config.yaml
num_attention_heads: 20
head_dim: 32
intermediate_size: 3840
vocab_size: 12037
hidden_act: "quick_gelu"
norm_place: "pre"
bias: "qkv"
init_std_up: 0.0208
init_std_down: 0.0019
train_tokens: 920300000
MLP neurons of a small language model. Each row is named by its layer, matrix (down: output weights) and neuron, and shows model dimensions 554-617. Each number is 128 + 24 x the weight over its row's rms, rounded and kept within 0 to 255.
A block is one neuron, or neurons of one layer that tend to fire together. After each block is what it responds to, as a language model described it from the Wikipedia text at the highest values.

L5.down494 [136 133 111 158 133 166 122 135 155 140 206 108 150 160 157 122  88  90 146 111 128 113 169 154 111  97 148 106 127 137 140 161  97 116 106 115 152 122 129 130 163 109 141  98 117 108 102 119 167 110 171 149 139 139 165 117  94 123 182 121 115 138 121 149]
L5.down1877 [145 137 121 100 136 114  91  72 121 131 166 112 126 144 144  78 115  80 117 168 156 163 139  99 133 136 121 105 105 168 193 149 165 153 173 131  86 141 128  95 128 113 138 157 113 153 112 121 104  84 130 133 154 100 105 114 140  98 109 134 155 116 147  87]
L5.down2736 [130  91 109 115 122 103 147 112 107 170  85 105 139 139 140 154 131 119 103 132 105 147 116 116 181 143 132 132 189 117 100 160 106 132 149 140 120 166 141 117 105 122 125 130 164 137  91  96 147 208 118 131 128 137 127 119 133 119 133  68 119  99 143 141]
L5.down2781 [ 97 151 103 155 132 149 159 126 122 144 147  94 125 142 186 114 144  89 103  75 158 101 149 154 172  95 145 157 122  83 180 109 196 106 135 114 128  98 134 123 107  91 149 119 128 116 148 144  99 146 126 142 155 154 157 148 137 136  79 138 173 136 127 146]
Mid-name word fragments

L5.down1237 [156 122 145 104 168 116 126 134 144 140  80 132 175 109 153 143 122 102 117 155 125 150 128 158 133 124 181 122 140 131 166 131 143 119 125 157 101 137 127 153 140 151 112 121 177 147 116 172 115 149 116 114 148 113  85  97 140 116 135 151 165 122 148 112]
L5.down3155 [ 54 111 180 143 120  95 179 123 163 127 159 139 111 142 147 128 118 136 164  78 180 116 116 101  62 163 127 139 151 139 175 139 123 126 129  69 145 132 131 138 140  97 129 122  78 158 147 138 144 131 144 117  71 129 143 101 136 121 103 127 129  92 157  95]
L5.down3282 [101 146 131 159 201 155 129 128 114 136 136 132 135  94 151  92 136 125 161 131 125 114 133 117 110 119  93  91 127 159 109 146 102 157 133 128 137 123 135 151 106 131 102 127  98 144 112 133 124 166 150 118 134 120 145 118 124 125 163 123 123 166 139 137]
L5.down3634 [186  98 185 162 120 123 123 119 144 168 119 106 104 120 170 145 115 122 109 158 147  89 108 121 111 158 164 101 148 165 133 150 136 123 144 124 139 119 115 113 119  82  87 112 109 131 111 170  71  95 170  57 129 100 134 146 132 111 169 163  89 132 121 131]
Role noun linker

L6.down437 [188 127 151 126 182 114 150 176 132 124 137 139 127 168 124  82 122 137  99 148 117 136 115 117 116 102 144 143 112 129 137 137  96 104 159 148 117 144 121 113 120 144 140 141 115 135 116 161 137 111 136 112 148 133 132 136  79  72 170  93 121  75 120 169]
L6.down545 [158 100 115 131 139 115  96 163 143 167 137 114 104 133  90 120 114 168 109 152 125 156  83 164  78 109 120 159 111 201 160 113 120 147 132 137 158 130 140 134 127 115 146  92 119 141 148 159 134 139 122 145 159 144 132 134  76 127 121 131 131 101  99  98]
L6.down3281 [130 140 136 131 161 115 142 117 116 133 131 127 126 105 142 139  96 157 110 122 127 109 122 141 149 102 110 169 132 144 137 148 149  92 151 104 100 114 130 137  93  82 151 109 139 146  94 139 150 154 136  76  95 166 103 172 100 118 102 185 156 121  84  88]
L6.down3703 [129 138 119 127 140 119 151 114 135 134  92 105 120 139  98 118 159 134 162 153 114 164 134 166 134 117 147 175 107 128 176 117 138 107 128 155  82  78 156  81 116 115 138 144 136 149 104 134 145 117 166 150 143 112 158 153 142 104 112 122 133 109 111 133]
Descriptive role phrases

L6.down293 [125 101 132 119 165 146 115 131 111 108 142 158 148 127 139 123 132 123 127  97 155  88 117 128 141 121 108 113 115 152 150 181 143 122 141 108 166 121 165  95 107 135 154 149 111 103 115 145 139 131 150 156 142 117 124 125 121 128 104  92 122 126 135 138]
L6.down307 [105 104 139 121 109 196 141  94 101 174 183 121  92 135 116 150 118 141 161 122  98 150 102 139 160 153 112 133 101 133 109 112  92 102 132 186 100 121  93 158  93  92 112 123 142 120 152  84 141 101  98 165 112 162 160 125 156 124 115 140 122 147 161 117]
L6.down1699 [139 125 141 172 103 119 140  98  82 139  82  77 118 116 146 104 146 111 145 127  97  96 142  94 117 117 106 161 152  75 145 177 113 125 150 148 137 118 114 166 135 157 143 100 135 120 111 137 115 123 133 140 125 121 163  90 103 187 119 151 117 144 107 129]
L6.down2562 [140  93  96 134 130 132 135 164 116  78 111 138 149  93 158 138 149 126 138 156 140 127 138 123 135 141 153 144 176 167 162 142 112 106 185  95 131 176 162 139 156 150 145 142 146 178 146 124  94 151  92 142 133 134 153  99 118 116 145 115 110 132 130 109]
Word-start pieces in foreign text

L7.down3209 [136  93 112 117 114 125 151 146 121 142 158 116 132 152 114 115  84 165 117 139 113 151  94 178 106 134 111 155 117 151 147 161 135  93 120 127 101 115 128 148 111 147 145 114 111 122  88 164 125 129 129 143 166 158 129 149  71 123 139 116 156 104 145 125]
Predicate complement start

L7.down1675 [105 116 165 144 168 153 152 123 135 126 125 123 136 150 141 145 176 120 119 156  66 183 143 153 162 147 122 133  97 155 155 143 137 126 116 186 118 127 148 149 127  89 154 153 190 142 135 153 118  85 104 132 125 117 156 151 100 124 117 133 122 138 138 157]
Foreign proper-name fragments